Weights of a small transformer language model.
Size: 11 layers, width 704, MLP 2816 tanh GELU, vocabulary 47387, 122M parameters.
Training: a variant of Adam for these matrices, 1420M tokens, 10834 steps.
MLP neurons of a small language model. Each row is named by its layer, matrix (up: input weights; down: output weights) and neuron, and shows model dimensions 352-543. Each number is 500 + 50 x the weight over its row's rms, rounded and kept within 0 to 999. Numbers have three digits each.
After each neuron's rows, "fires in" lists the words (lower case) most often at its 100 highest values on Wikipedia text that the model never trained on.

L7.up205:507513455608450531600419500478558517573540535504452522581630465426464458505493566597481544517491507519417521508479451473418443529494516464491517502496455480523571473438419489429483396379542501547494516508528544612508491448474462517512561412456394564427484511480417476499573414455466491439542572489437464478462417448531462595512614544525537509425494533502564490516425586469533574485581544573524518513421449591624517517441508548524470498462508416499451552531475536469505447499373488417512575553480532493474468498528530497585481416508403542520532542463590447490532521577573564461
L7.down205:572485507435549505466449473534519548550418501573609590545522586519513166481525489410511555524468565509536519464501498505494455485478532498560481553464557494523524387501487525446439507443534577465444444476543461465550522455512483455499464513546517444521487517509524397476520516498463489512565393479562496475454538451434485464449500472416542408507519488526580502509500480428426501520427568553378506430466506475499498484467454485487463485492521517463477507511525506435592544511546523447483575519453525476488548490529507502501536516481448527480634574532569529530533447542529419572
fires in: "the", "a"

L7.up827:494447487558504569568422470470500561470555603493526479467493460455493387597471468560461539484495449503495564497484407554453522537546549454515618559398481433465502463463430507556438478539420503526544467461572459463500549473489437507453404439511438469569618489361422434445491544581406439499484464510381516459583509489551533505437475468576513429475443554502558526458516456477495510438559502507526515504530539546568482478472512505492422507451486506451452565585483459580454552517443536454567481542466571461474507478452510551549499484576496489485596482474499499537470445601590541430
L7.down827:553466546450435365457514420537485472574395535494472497558463534521521058481516469484518490547433532508545466412510469480503438431545609521516460571483531543512513380537575524531523579481514564443405451559451531529528472484472526487604486600468545546497476517452562497516511458480492390565422496407509512487531462393480474502556462459488430490582442503500500502549574542476432446467494510509506461456551434506479482462534469564468464461503454487514515445471468462526528537472524494456519543569481516544490515465573530501518468490485480480489532596566512472573485458540519508500
fires in: "the"

L7.up831:522513480458481401417515491566445519466430472476543384515514542462501488516415522461529502502518568538471475489518533498568418501450477462446527541580450524430435546487509437436475427608567479507454515526554467532545425466504660523538482559542529510499493482480503540478441471419523397433504501532524408443560604541481522578636456576497508560415523540550532483473473461462503411512432430561547530493492525513612496529512477603451454566545549424476485470467551558437522458474492521566475568440546487509430447512509469496526544463566512471507437608537426567467502502564504491524
L7.down831:479507546491428518478498397470508462552496424479552551396458517558447436473505516606497530508515439522507501436441577540506405472493480583476583482452564441455488482527589532521496497589522479466397510596461540499463553487493447482517439445543526470563475507436511528523421443541537529489460549474555548477502502554421437456512406467576490513524483533514391445504400529421584483369410471491500535604531465501514500472464625521547555520483398504490496543492537540518490491470567521454525491523560545460510638507443534520419382478460511523461453442431439368446455475463536417412
fires in: "it", "a", "in", "to", "and", "for"

L7.up1729:520506539547455484466663481455533518601578537503461551500560594554534406500379555564518584529525499422453442493530508556504453394482565474458589602579550583606533529529523443513488508508550632463526518528596471661557514526407475498559533558529533567425546494503514473546434547429549468578489464481502446523509568517463495443472623554487449548548533562479489486467520493569562485510533432517514401500498434469510534414500557535528471544435537489561494523568470424395511569551402490540438541570507403462430473470544593446510538521529481533574489510481479478431546488527503513442
L7.down1729:466391605465478486478521491525493486572514432551505533457540550430504485543432409528492481491480403496521435502470522497441508452514417492463463525487483552533502501568581543466456497575475487533542434462434513474505448458572494496584476527589430488426521474521531609582510489511517526557497423590483439536456474400600424533567355505511493469443570483484446538486460526470424438528430492428493559375634557501491500403498401492476554583512521562529546426458534509537482495525535484541525531468452463525499553481502574521449420485471534475563511490609461473626476533408471467494
fires in: "was", "a", "the", "is", "were"

L7.up1557:503481552524494498454530420501474488536515521466549544541467576514581462447524533549509515451558500444553536397459461560538445548510521551474492511478393537505470499417501571510395583435615419454426548569556632601465516538469542483549482450501545517493416446490372455426499441500452528538568481428444608478573512488477354523498461494474508601487436512548522557493473461485526475581454500520578542503539531469622494444522465543478445448517433486449464574527509436474474556478550529567443620512528485492480441454463483637530468515496494445500504560440492530433566415503447539432
L7.down1557:450500593487552489554430532513598663438542533518643492519502490485478372451423523573481510426592463452466497539539498541471619464442539501512553478462490513468532515439386516491535482520501489466592465435447526423461545436493505524494472517546555506509470515506520452537492454537531401513526491408525539513476470514534568485502487496523513505537475590552468452484492517529457512482477436506525427437539540477550460476432485494424466460504531560427579526392523548409413421517484434497443464481445467495482518478517410560401563416491563440521474433465601585438469531535462507520
fires in: "the", "a"

L7.up635:543486525495596504552494507461402560480580610529514549489495486579426445524508457522523484421504594519560487468556511528465535589500472502542612587440450451463537528450344364403537500525553530549496447529517497612515500549393537461445447518501544541500533449524484445436548471512444494497395560503411479537546511522579485515463461616477469449483425532501568453495437582474440522563522529507461537529454604551469529493483427447619479475436518436561506490541458452558470531495430514463486475440422491454469484495485522540426541439474373443560558550545532499402441518553546479454
L7.down635:538463522501484356483491506518522466508420556550536517534486563511552107509553504521502485504456494468546481438477530451511438421548547504549428476469559500539481404505640529550493597494574539449408477575470513497510524434509533524561496567475529490524531577455528512510474456486501379597387463442509547526427484426430472523549441408477457536549454486493515491564561494453484443451424436489548545489513380550540460464529448590561501445492488432566536408441495474522560472465562528449505504575491533491599521466581514526553469533565431485487504528560520497541506538523473518434
fires in: "the"

L7.up217:465504529523564518453414359525575479442530521519523516458514431531531541509496553544497486371476439483569403511565474550451609523530406418559555485428452459491445483498437526414570460524498480414580343556575500600441555465501486583502501513543506507448436535543491573556512524547390602443519498473604590547417512470476498469546514498524556537568507444452466466530379549497528450557593577484443614483528610470463519482476508576492473509415623483435454518603466455538524474436505544550499454452495541475516467543483484504449533543470490520524523454465494563479439522451519437545
L7.down217:460588449492478495520487417454475489491456550533494449463532519516492547475535530350494511567495472550472478521436515481540506442524532569497428404611448573526557556465550494536452509543530494495473563564480451375460402519454573452479503489508476466520409483539566448420502448446597490554520579494479433572564530542466495536543452498568499490465539568432461516440539433555455553498465469501480479521441411545455498494548529505528554504592521529496496443398549472519465541602490482451485484469377421518451487445488438477536484447469549509417447525608444469457477477562463555530
fires in: "on", "at", "to", "by", "of"

L7.up646:562533524532470533494431552489555543513591581494598548430500544516403470542529538553476438510498529467528549440527488489481430533449509481554383588521527475517560498403459464590462519506483549539579538550547473545441435484379460566548535572486598502496462422464549492521483438462495526501507481597581489487465505526464431497468542551604532461506432460499515467565424360464620473535572482362455433566518418486465498436483564534507528465513475451499540414356461457460428416534449478543393392553445420544458526544399452584476471396499487370516530523508537593496423415543455486525
L7.down646:514495517456604469544514513530461520477482489560519414458462520450618424456516463383496533502545423446367451499482476446480514486497565504456456427555474529485551487571500517526550512500513522531441464543332467485506463452400513513506555625500481587460490457494566559443564563436482445489473571514445453564473474534532504493485476436553503548420553511557500492442472484496583465498527425499552514448518408391526539415504436409498469449419426607562442522378460442567493540541488525561513532504408544526494465450483473574409508519495558439390573487601471516580445508617493544502
fires in: "to", "at", "of", "the", "for"

L7.up1250:413515510498551479563477481474484486524504568514487554461455470431498521514533440508552514531511512489492555491480539450449525452526558455569550521479417480444493510530580461476452505547491437442478403523539497463524485474549519583462552523562411341454525514448493488529454447492527491483531505540523455453612543503520463576555395527440507521389470508574444534555496545457546472572567556516531555512504485551461605478483560700502476535429433474490570593492559480521482369554431502412442493483587520369478519520447515499500449506494469551585513495517482538417477493523530517514
L7.down1250:427560540466486464428551449461480527463502455535453475513484417468441454502556504440501442545464539404568491454531515466541485467485534479506472505492457366500467546521571507548493464481445424461539442591483523486474454536517505570486439537495337408489428488468552445513475491553533567597508495459469438453616578496484469508599422502440455545506491475560353494564505556454518413564518410524554474528529474548491515525543531557487474479431412433506478533393527481602492449529353593400382538549538506387345473438469534453459393442453470511541501490542485498493474546435554588510
fires in: "to", "not", "would", "can", "may"

L7.up1121:543524520456508484514453540528482485498475530548532608464505541489560500469537447431562545472544549524543409469564482543384388467443494498466493444577504494479515460519498480505458480527652574501426562486580598550487513573558528465566517601525549448510501429479528431432513475476496413514478482401507606491553556505503408507449479437490418452417418444520481534458522565468532452513566392597510533559442532473525564508433550557542469527497387494540402441547595534512484445519469430531452499498529525479562506607366500480415459547468369440502543541516545556459568367452483499441
L7.down1121:467506473484453429483530576554511578548453527505514486555429494420450598540451522523445457493493468493545519473508566463544526493528535544523574510430465436447419480437429581528465556505456554580534449571471450404459520471474504414508538441474465542560524506475548583507497500565519490585474463481463571537512546614420545519507522552514540592470514490522489469499530595526481442436476544476533508385423468479533529456514519436580514584560507571571483420450447456497432533392457473577483456459503577524504496568648594438553548470567406438581535504477427492515365494444535556588
fires in: "a", "thriller"

L7.up1142:436461520575521484529435519511512514530537453454525481571486505509501457537475392517499539576523487494446513500467539492539446482487526410400463491530460521534539580451487546505462564442480421624491529478535516428516489517559495456469523523493614515505480531495565481453535481449426534478497478567552423486470438516519475587564508502459478436482498524540465475434425511552502500518487558535541535606516466499493436564479553447480391469505452517549529547526405479611458494456531537521522582439471495539562432565471435522493477338570489536482487516553449423458457344511517565611
L7.down1142:507498497424494478507530425546481521595582485505544549480572526439472325533452496480536468427528456470439429528513522515451499536540515462534450487522533482544434485475445559535474476524459548408518465495549509552477517499468448515476513472515472553514481513590474506511473536528449479460501501444522601425525472477540480588475455502536518456548504534560554512489588451455526478559436446503418563503491521589568499518513502520501527425468477430557531425580510449471593480514421430491454505502495510428442472421519522432522504530485498413558403521429513565571546451537502513514
fires in: "the", "was", "s", "his", "is", "are"

L7.up273:466498535497547531556462457505503492551462527509538539546486540484498423523517515503474518401560497529500454515470449579548497413472549365504556553525505569446506502410494449553432518391583562544450536576512526504548460469376499588466477478473495502551512438495494508408493487521450453580557473466403454557538569494518481482459427616477423483530522481528483612534609565505481485407586499578478469528513486542592432544450391405491442539528460513523470466445443519462424558532452546543425539542477511527546520533510599423482475516516453475485464519500517475423503461510577559521
L7.down273:553462550503472394408498514586563424570568485582504513523495529449461157543453492499506538487439548464526506479484494454601522456517512550520532505458555531496499437501505469483542525508505543389445529536475494443490464493487486441581519573499552516489521554530540523477511476506450420482466526458561508498539469483472446482509485425444477532567470486426456471606510414479498464536494495517494512472557467510416398494561494522504477505511460520511529493454474530552500453464530567520506542531452520497564539482548521555447493511498432518511537538562543474474551515492496539489
fires in: "the"

L7.up2379:567327528418477460493626417577574499482595536533547528509512545527521477476497592562525611468554463518509472465499520521462458514547473525455521493525506594478501471531581595446511516548519569441504527547547471473542572468522429576545610476479568490467497415517516520483467457544523490490399529409498509494449503423485382557459519585504440410535486433531605530547448557467536463419474555568587628500521447488538564415500598532492460553368459477643491515378481534474455433455477533471544510502449482436520542412534494516547530471503406518493538449565441480434541509513499508430
L7.down2379:497495541481518567456546503458427463478516498437478497557543565432592486524445538454542451496561540508539514527504513487490551466485543531480508569575411546528550495533397467481408615527542463402507457445442515470483467484504572546451628520535583484488432535621494458531490534485429447445527479473537501525541562543454506515439469568494499526503583456490397498430388395500400482558496470499490454495632450480423425504550530563539500568414491424528476445566439478541522412512482424499427473504491478506401511473577453510491518474515488530549486540490479542540543491457411412408
fires in: "was", "is", "chembl2105438", "also", "1"

L7.up1837:428472547534608558581507487589513553486499573448536515468568497500473516542548453541478471453479471464485427569464475547450456494451464577424529570519504412485494496511445478396485470597533484458477468499525556575523475454482437554545526481525583475465422460412484427539513490572477557517526459606510552490498472440620457540539479554569468499443504508483553683551484529432577524503568514533413546559416598542461486512473470557511557481542488483471466500499457510537565520528474535385467594568481453525473513511434514515488477536509538514490453554479531441534480516386594471474
L7.down1837:453550463447542497379548444510487453411503445545446431508516497533583830487516541407519433531537548385506577429479568495480503449506467505411499442512444561489587508533579499580530521487470532463514453549492470563451477463500566497486485518472522480522435478530592552448449509552501521443490421487521469578519502537454508443486440442471555469689535494497559465396521433519549549537455517464490543453461442520483515540549519479494516461510409384472525439497510486476537498442545442572594422457468499482507463560503507484400475404495497546487478493531484495496587556529450484497
fires in: "at", "of", "from", "on", "to", "in"

L7.up1222:553467538542441482529494498484452560600468486404536533456525493503448465482519546598456502422423524500403500504537464487448506514537406408467529531515492488540541523459418555497482492537581514554495432434537490460551518508479503573496455576528441508500539457522435507561398509505444482525533565496403504543521474490551471522455479493475501514481437482510558494553424476403488609541546570501491504595482550532531460371464507469562457560452539560516448514590412535489507429527346470467426428540518557490589463604474517510511551523574484471622518509402490424532498530561485515543
L7.down1222:519513554460564450510505507506487539488535430554488526492415545521522217458480499507457462482564423484508522438477474512524499486442488519427471533428506412567516483467515485546622526459508579573504459545539478511591504459464556513462477554472430592569443464520507520493481467503420500520497512441575502599548482433547502482489518484437562504464511513578461511567436453425431512495420502461453514570491439557477556508413435482478419472446497529527447496591487553462545531436474470545540599517390455517525479487409527506463473455467460542406521450508569490485472527494463575517
fires in: "the"

L7.up72:481417542536549455428511450464578502511504595502493545403489446512478533504462668523463505464535448506466441551544433577417510510519476462548503574494406522548444500424417548486466507437517455447577471651474514506594613448469520613529485507438492509627489471541489426494503566523472541503474446523573466415575389503528509487543442497530565507471525496544575472518503559467468487489584502542397496590437568506579400523455439473525480429467491527438501569576439529428538445530540455396543516431541559469630460503443542514586554446491475524462508547512548499493511501559527559565
L7.down72:529459380457478477497491513511499496445555561500473471532439568605478278472575435536552490583586517461470503492502523502537451524480468526460476438469556498472554448453426478536550589535476494458546454386486564444478503514495522537480481419546423495474409594581422524451474528536465450568497493500478477487509476472520549475453499459570483503493496532501422433515559445539536502513492486468487486459611576502557471445548439559471482465601605450537551467496489477457551554522440516505447466526476472466497504510434479485482443495400465528525507424401546509519483470514500508478
fires in: "the", "of", "any", "same", "no", "as"

L7.up2386:459511538493548518646493459568473485460487569525546480470471574487480502523612442457535439428591463582542428515557459581432499528555520394481545504397500456461466513582408562455548486512494483423590473438478454605510609459520481429518467504550480411435444495500510381463522467551466441494487542466493480498437514467608562516479468568549496395483487459499551615426522497478557536467500484431496541557505504535491502397480532511407419550496458498516450514531452478495454511389500442519525547553509477437491529493545580513504420506489496432473448481448491548431582496456547492517
L7.down2386:437556583534443512399526525412513486497563504493389526516472465668492508491500567432540476426534546417462522542520535432460552454400583500495431499535556505563481514592552446511416473455443476516497479555445537511510492522462525433564539480461470503500431464547538504555418535514534540493487529511524471492485476531479500503553397503447394549512511632546423507569488434519431546527561488557503562501496491477472514505522518544559508491484473421511575547468423491512516516461442482498537492434386436457501500485455400520528485525546542589504461529556471472517529385546455487477
fires in: "s", "in", "his", "of", "from"

L7.up1020:502429523527467444497519521416559532579551550460500471545493550530477487557533491494448516545468571591469468480455498461462480520547531431543524398470410522453524552567533560522494493464490541472513506419484518550469512420491498487518442615623593502567544465424507358526526328540455501516515577517525513462467574559500493418488537626593499505503497441558425498609531551398533534539469425479444551511511421458609541569488487440505529444576496454521501431444420493479450457551410559446506483567464503430461461452528460480569458505429483433516469480466600519432608430481522538517
L7.down1020:435476524490443558396526489519465449480451543520470490405566482427480465466596536508467512570518617532578529585481462519522515528432409523523488506463600467532523487443500446406464501496460489569476493529489478478539502428544475517485597502509406461457587467490457529460427526507399499447515514456553488504552464416579499530522516458462465495527478486380534592485498486603532441505451449514524379459489564619524374507520465470539407433508497571455431536520460522533567488512448479572569522494486548546444588501476457509534585457511450446420457558480429482487499489510490558447
fires in: "and", "to", "was", "not", "or", "is"

L7.up1839:505473528549508490560539427517475642596537446511527445438515571476411477463508492498539485484480447523452408518549402621494519457485493565498583465546498530486534457467366441513477431514511532439535561554443475531486473459398463445541539472455508514573412443454481420438516504452481436492527611556470532429476469500555573515548537530614482505510499443476494600444455496502540508489509466481494459502433494493536433413486482456494477549606493562442492448516442534505488508465493494507495581496404562544541465469503633547469407571557427405422495519604481563436496442532571475553
L7.down1839:511538487432490497392480573537570351363420479501471503526523383492585677571455539522450516573450574489467557435475540475549589450543560433502417563410394507548429516539613479550552458520499476510507507541527591454517480536532546496543457529523536566439602431580466551572521480479521482456538461415482552531547582531392402456495462458412485480534494518482455471516465448528506353472438508498536548492486485515423504540501521582484537503376521428509460500452428452459540488565448492501469399500502493481469445509498447395518567467535474521461492457442519407518548571421419489505
fires in: "no", "with", "the", "in", "to", "for"

L7.up1496:585493419528526490465476487609482521484514500459465505513588490554474516432466463466448498530601537535437476540499458531476415509493558474434525504588445478591583566472594500465434405462423528441531461479508536526448506529546541485490474583462483453505521479529441457547449521411537488455469606594481482421399485498421522659508569546540544423457463550513404581577469461499547550378487564602445397559449487553450571483481532533453485499511423459499416580566458500546463481469462466513439553599527497398559514549524457544494572595515520499432524568448510495489420463505540442461
L7.down1496:495504479460549426520542517560563467513533506518546498471596506386501626473597528526488588485524427413484443486516373467510509474466529531468523446456505467499527592532464482598509572454573442418532459522363520423583556407429492533562528400502489611492415402474519448524491471480436536508466486518462407488515514431448509566626490504503547538423462552522566517473492565483503603463543528545450440530510490467410453463394529532549462600446491474415519477503436544535589476483470533428514501477568463491550447533527485529476581578518472582463509541515514392450538521508498495536
fires in: "of", "a", "as", "sachi"

L7.up421:485460464519528495679514403484480599563485494522523453421446556583441454581558513508545511448555491505546378525505527485530489539451509522493495552475566459587531465479607493584530485492539469473489463490531434486500451401485448550466528461505556509511490500431446499470512489539502468449527509519560543521483559484547413562551491434558556521470530541551501517463478456487560569465542467549449566414444459621486528521455503384539477390489498452415467473533453574472510482478530536564493469487472416438491503519508562482575416556499472455539489531619576491516479527526453498474
L7.down421:456436517569491578511539503481421446487463545420539458517505498469443351521445530563433491587508535411469427615572578495477429510386454535415490517496510475573474510415416554455435518523506454471441479540464486556551580549423482559472512435479499446537443493575530489529491476385510576454480473446535494419435480434475550455486416479561452476523575484485525630519409537561475461447565444457449519437479508422470454512545519506477438557433484530484513507423480555496465486616497563408599480631472516587530399541489509597505541614480444507542486569430467586437543519528450500426
fires in: "the", "of", "his"

L7.up1870:519554555545511557614412501527555515577535540534510527498553560459438476499479502473474557471486468541484514415553511470498480531496477500618516538513459511444504510445436483422522487444592583462523437547539574579462500467491478501506498400561499563514548436509469488452469466474448467484473524392384513517509523452559403626514528523596495452475515437505413411546444545483494517448550634528487561621494476502488518463371509507493403550580535426605505552537515554573561369462465504437432535531466432458440455522530548536508576518471460505399534475549585459492462502587513486456
L7.down1870:564415545441508414471493538492575511506553476549493445504575518484505038484480507427487453569498472463467521479517486532565523480552493542568446538457560510492424421553489539541501569444530514411440459568497490506499534484423525518566494686498509521545450537461525460528549473540437408557339506405492534446542466449511476494579514448477464475554442494584534475485538528438516448451455469508467535499511416526448453448532500622511408439450525477529518399520489510475573510465502578469491509497477478494559531472480573546415418563527482489450525494605522471549551446409543492452
fires in: "the"

L7.up2554:504511558516604555540457485559473544478536506467455540464506585542558467485606502464555559528478498531507484469509407508508499593447560479487540458467551438499486530446377499507480528593524511487488544479528532477422461453464488490563455464556548539536518526530568631506536421519493549422502524597489570515521478467576550577559544485522486421499486452506523527445494557469650474538443483489479596479506519567626520470509428554445475540505585557440500449581498483499593461486514485438526484465501392516483546488544522584449480471499462533479439582478453468398481494475494398473
L7.down2554:591514508585487482528360463483437431481524497436562422589540521460483600520557416499462525462501509500517423527423499476581466457529470491491527454517538405543521486434424466537513378490502493567547618559471455520536475553529462467447578454522344656563424496446458495493542521479428528425490433520509453528453522394492475426506510584442554455526481540460556492499521502528517489578561518495475481484472457542518542511422467435414637485448501505512463543457442538609491548494524408581451460447410519508498466556473472512547561445483518453596471492383464516505462504519553505521
fires in: "is", "at", "are", "was", "the"

L7.up1089:409457532544633458544510462474523518545465474513607512502443557535567521442507494424451535547574524480437488469515433506511540444586361566457500510552393534504536467414487543386550528417498480529588433481480522516494562398506591512550536482463542514503441517461553547378513482508468501493579550491505432465509495482457512555575500425528461498441512451539546480469466511420482567554449602467478619486370387482485489482455460582513423426561548440527532499568475391584447441448528523455560472486488445541476421528562505535456562477529507590446555523434452512440547482498488606432
L7.down1089:454498510524531475496512451518564498488502478496529551553485572446434539563539486594508571429534477481511456515535473551567546506487539556428424475467553523490409454490487511545528451470519483516445479436404482447515540516445436469608544487615557453465440457473527492469558443502478505490464560450510467424550482485560487532432514485534402468428434414507479545456514517529478493583517409480481523451555514480466447452485455453590512605441505462511448529507442500503487506552412525442460515536448470528487532372543527593499463497479546498332484578423519481463549545469403455513
fires in: "of", "and", "by", "in"

L7.up1910:469387527463551477531604486519438458619580500502429503473572567483441526485512513511508583511616512558497551485569407537569493517488475476413629573536450442510447485397583575498322433540514547426506492487712443502549517464467561504490561604443532528547474487500494411512510517506521470490502462612497444464436532489479591537509436556531440510423542498507542515548492429502574451547436520559505521453458403477605469537493477497574453434500528513513454429528423572526431462514572494448522497429455508417454481549524515584517429476481428551484546556541475423454525464537529655467
L7.down1910:496503456532484445553536522529611470472520467489586551468422475492401585414448506481496442459527399471477534496518539438499481526412563575522506483475510430533489461522423501537493561526476418486614499449506601473405471476562351438559424462527449499456442433538586502502519469542442583499544529421551548483409534463545481540531524493546475565531494461529427469523409612488515518501467480459461507532460451489505525494410485500428536572521494573578579567497470537499383532507466566535473567486495429549405513432488434456487500569583515444453482414455416554511525489412512430552
fires in: "a", "one", "first", "second", "four", "two"

L7.up2405:492446444504517493451567464559573476528537563524508523416552562589542472419477453523525561392541483513472466537560543450506415547418592566434493550471486480469513529503550500465482452536400487459539549481601437543414531474476516562429586416526583548485466497553542490620391540508476440529523525559508428462444544581563496587510521495567516521519494565481572589547564519450453487515480446520481539547478481531502563506388467556589489508523524480514498514560436525456479500444500477492468525507469458392455480510519567583508520478510471563477544461496441517584586529418541489413
L7.down2405:517514596485484562615493475492526513430542555537576517477576599456405388482465482509496490487431495448495472478521568475516489496452573534435476512418519416559515420504372475444447575516586445485549507438463436595571480451466423586508543485573484479475501442594454533562431489486484439432540517556457500463487529478497470519494517538518538455483505509504468552472512379503595410513564549551394481419447418623494483533500562474499531513433551439443541577553467470520553467415452403493530487467402523493422520462531492563487386463509551579523504549537584430535500592495490475424
fires in: "the", "a", "are", "is", "one", "an"

L7.up1116:490467455509477473492457486512547526579578494507641421514561417452536474494540490548458533580504484445486404517468533486472455480505525516496590474443513452548661517511508440500569408553496511441415500445594560575519491497450536595506552542541499484452380420494452551549454539458488423478499585529444490482420587394514497629563568542477495491510486528536579544508498455392471479482520553377459462532409547553473508577490490516467516538524501403546482559527427508491619448498481442478439581595569498513533456476515496516490459547507532498468415515543491519434502471483494527452
L7.down1116:417505546522462510455507490548614529440464473471533581491490561518556356502411513499444472500493526516548483452548538621477553481554485518505550552544476460566504469557597506460446565464569537499448460572417467465544525571526582466469449445483472522520468407497512495508484430416461553551527398530498528574457499486500487462500455485421509487430559462464473538491500472388513426563494536570409472552537579436564502467488566523594409503508533481465455544464497415472556565388602570468523442512535481460471473549551534525524454580420486468463528488487514560584433496504440492561
fires in: "as", "the", "became"

L7.up1435:611512518479528499501493414542441495416591582506596577497392446475495480538516513472526553501493483514432439483531521499539450490536507510411582530597465457513464456503453477395475424444479454366492532525499528481528600518474438564494480402469508523487470504517461418456551540412522536394483574496501533525520490471485459508459474497544442462501420464456487465465567529496484484475635528535449412538521520449487480506458446486521476476523530477489459422452445397529497453581501447446567479484579393473493437615633544528485502556623387485579538633433493515491484426485480485521
L7.down1435:509537485508378457513482556484472487526516568453404531497543425490481483470492533510505563587495447559461428465472461457483472464459506487468446464368444530479441451452490452586436509423488471482517495458439579454518477447575422509506509530482438564465570496524499490457491492494438441529443507479543420469520467501531451550466519438486558478531500472503499614534612534490601501477489482431464501455566464526533544387507589462521473518491527577483572530548466450464474453563444440500524634522503521508455479412496505571504463485469519482466543457541534524498501430492462510570
fires in: "in", "of", "near", "on", "into", "the"

L7.up2096:451462535537421466554391548562530487473519491475571538494528535499388471494551530585467544422467560456479487554483556537463481425419575534448500484503511519482565466491473522479468417530534571418481481446513534508531541370407428539443620494494493627417462552560464424445587425482504469547567546549462383477535448576493408496510549523454517473525400538565509592475436437519495478543532476504461600467397421583622511473563534498560510539473439600495501496552525423437443518467517486481573506527471430429527364433410556503533457450530517433497603480474520520460609530438426546484
L7.down2096:524484436406455515555553428546613540513460426471424548524541509451469499499450511469508515470536493508519494490498461518555506540409472483497451514521514529567528442466435400521456483431544460510507519518516516475594398486453499478554504505589505557507614457606485454460541569382495511452489527494490495501432474498444459438530482453583498466486507564497470530568509520516494519590482417517438525485531510556385476486480482495442557535539562472485449453471360549371472453384466549582516583425524501550582505509417439519511615516578464524445482479632575437491447504474558510441
fires in: "is", "was", "s", "be", "became", "the"

L7.up2681:457479478543500436485466525561476498485563523440507523619467470538454496532447495540445496512501515429499577543511509572565424480538574454538498537534458564424519541513497552452494570432515593437505522569604519599428593470505586529473493482574614518484475518421407549459432546457517518490525484361536435424467445435472423485503452512478448519589545494452482489526529488571551519475433547449553554585480511545518468389464579573512487576519543536441530390550445524466518443532482499523486560578540475416479503458494520479558508465427549448483471437483444539438534496546469507517
L7.down2681:442560550452482449430518540423437454595537524541510486506472511476519520506555477520452549535530532534418510537479524493517484458508529571554450536558499519459435540510442447437553553433429578492627502572490541525574616479451454538556487545509471440464464556514498480549490392394513539480507535525483522434407559561415541484426470496406484540523533611493413361517572496562420474589508456470530466428556468474488432532552422465449505453470491474457464423398460550540507388482554545495536537531465536496336513484406529560492455502478585482485392543444474482584563517459514575507
fires in: "was", "were", "is", "after", "been"

L7.up1461:459424498454560476549562560490457596528477557526521502484465539536371468475423457521474497445506408506482383395505426554491467478537467505445538511461465406580522522428433408563486500480491466440493484510481536534507526502481507539509593479519602593575435504447433402434505473401568464501471566538524544533557561448589559570531500611494471529477511478507479512486535550477538506516572499519450548554492585454513478455460491513541489381556514396539511481514430494507550505519421450460440500540485478493398445482431544626548416471500470443461473539527531594496485488531572552468
L7.down1461:575527402486473546489464506507498471569469588444542543496526533488498432454515508560550499558498590437481489497422474431465505475565409480561466549561433543498494463516438532495499585446514454572492515557501462436580551419443461449483541379589502493559495529489507529513539537528478483446408629572473451485525464524561523491474461469471521508388462536428465523567426463425437477389577421467510588512506495479396473447603547441553526413426560513555517538503480500472487532521487429487400557531442477425634587462493491528455563531577386446420525352405411541499445493503550518528
fires in: "the", "with", "be", "is", "are", "of"

L7.up2282:506534486480569425527393576542417490553449533487448446504583505575515499483472479501470523483432460575561539542535557516415491457549564500493583635473450514501519466429513497532463488525407544550508427530484558548546581448453571474440429494461403549540515558450528481452517451441518395499476538477514495496533496561541530477514381526547491478451418473512502552477466475458491479483599461494510487418571423508545613483526511543606502432457495414482560422483560452512536488494563567469399552452491494413566519457489581462515556460601477555471505502483507579522583456584454539498
L7.down2282:480465510481463516553568527459486476531553412442408484474449557499590505433469430463476447509500570511586490502585490459512516627521553530450543494494551516478531559551473476488494481523492524513544508527514475519497497581468510464438417487596492510547519485426512460432486455540498560489455469450452480511571529515507525534493538502470531478445502515494600552490576510462565472522504417518439503499489519424516581511485563533517504472510511500439455436438488449586509538490384576495486535588511484513532492458505422534549496490512418443442551481390596477424507412578426352429
fires in: "that", "which", "to"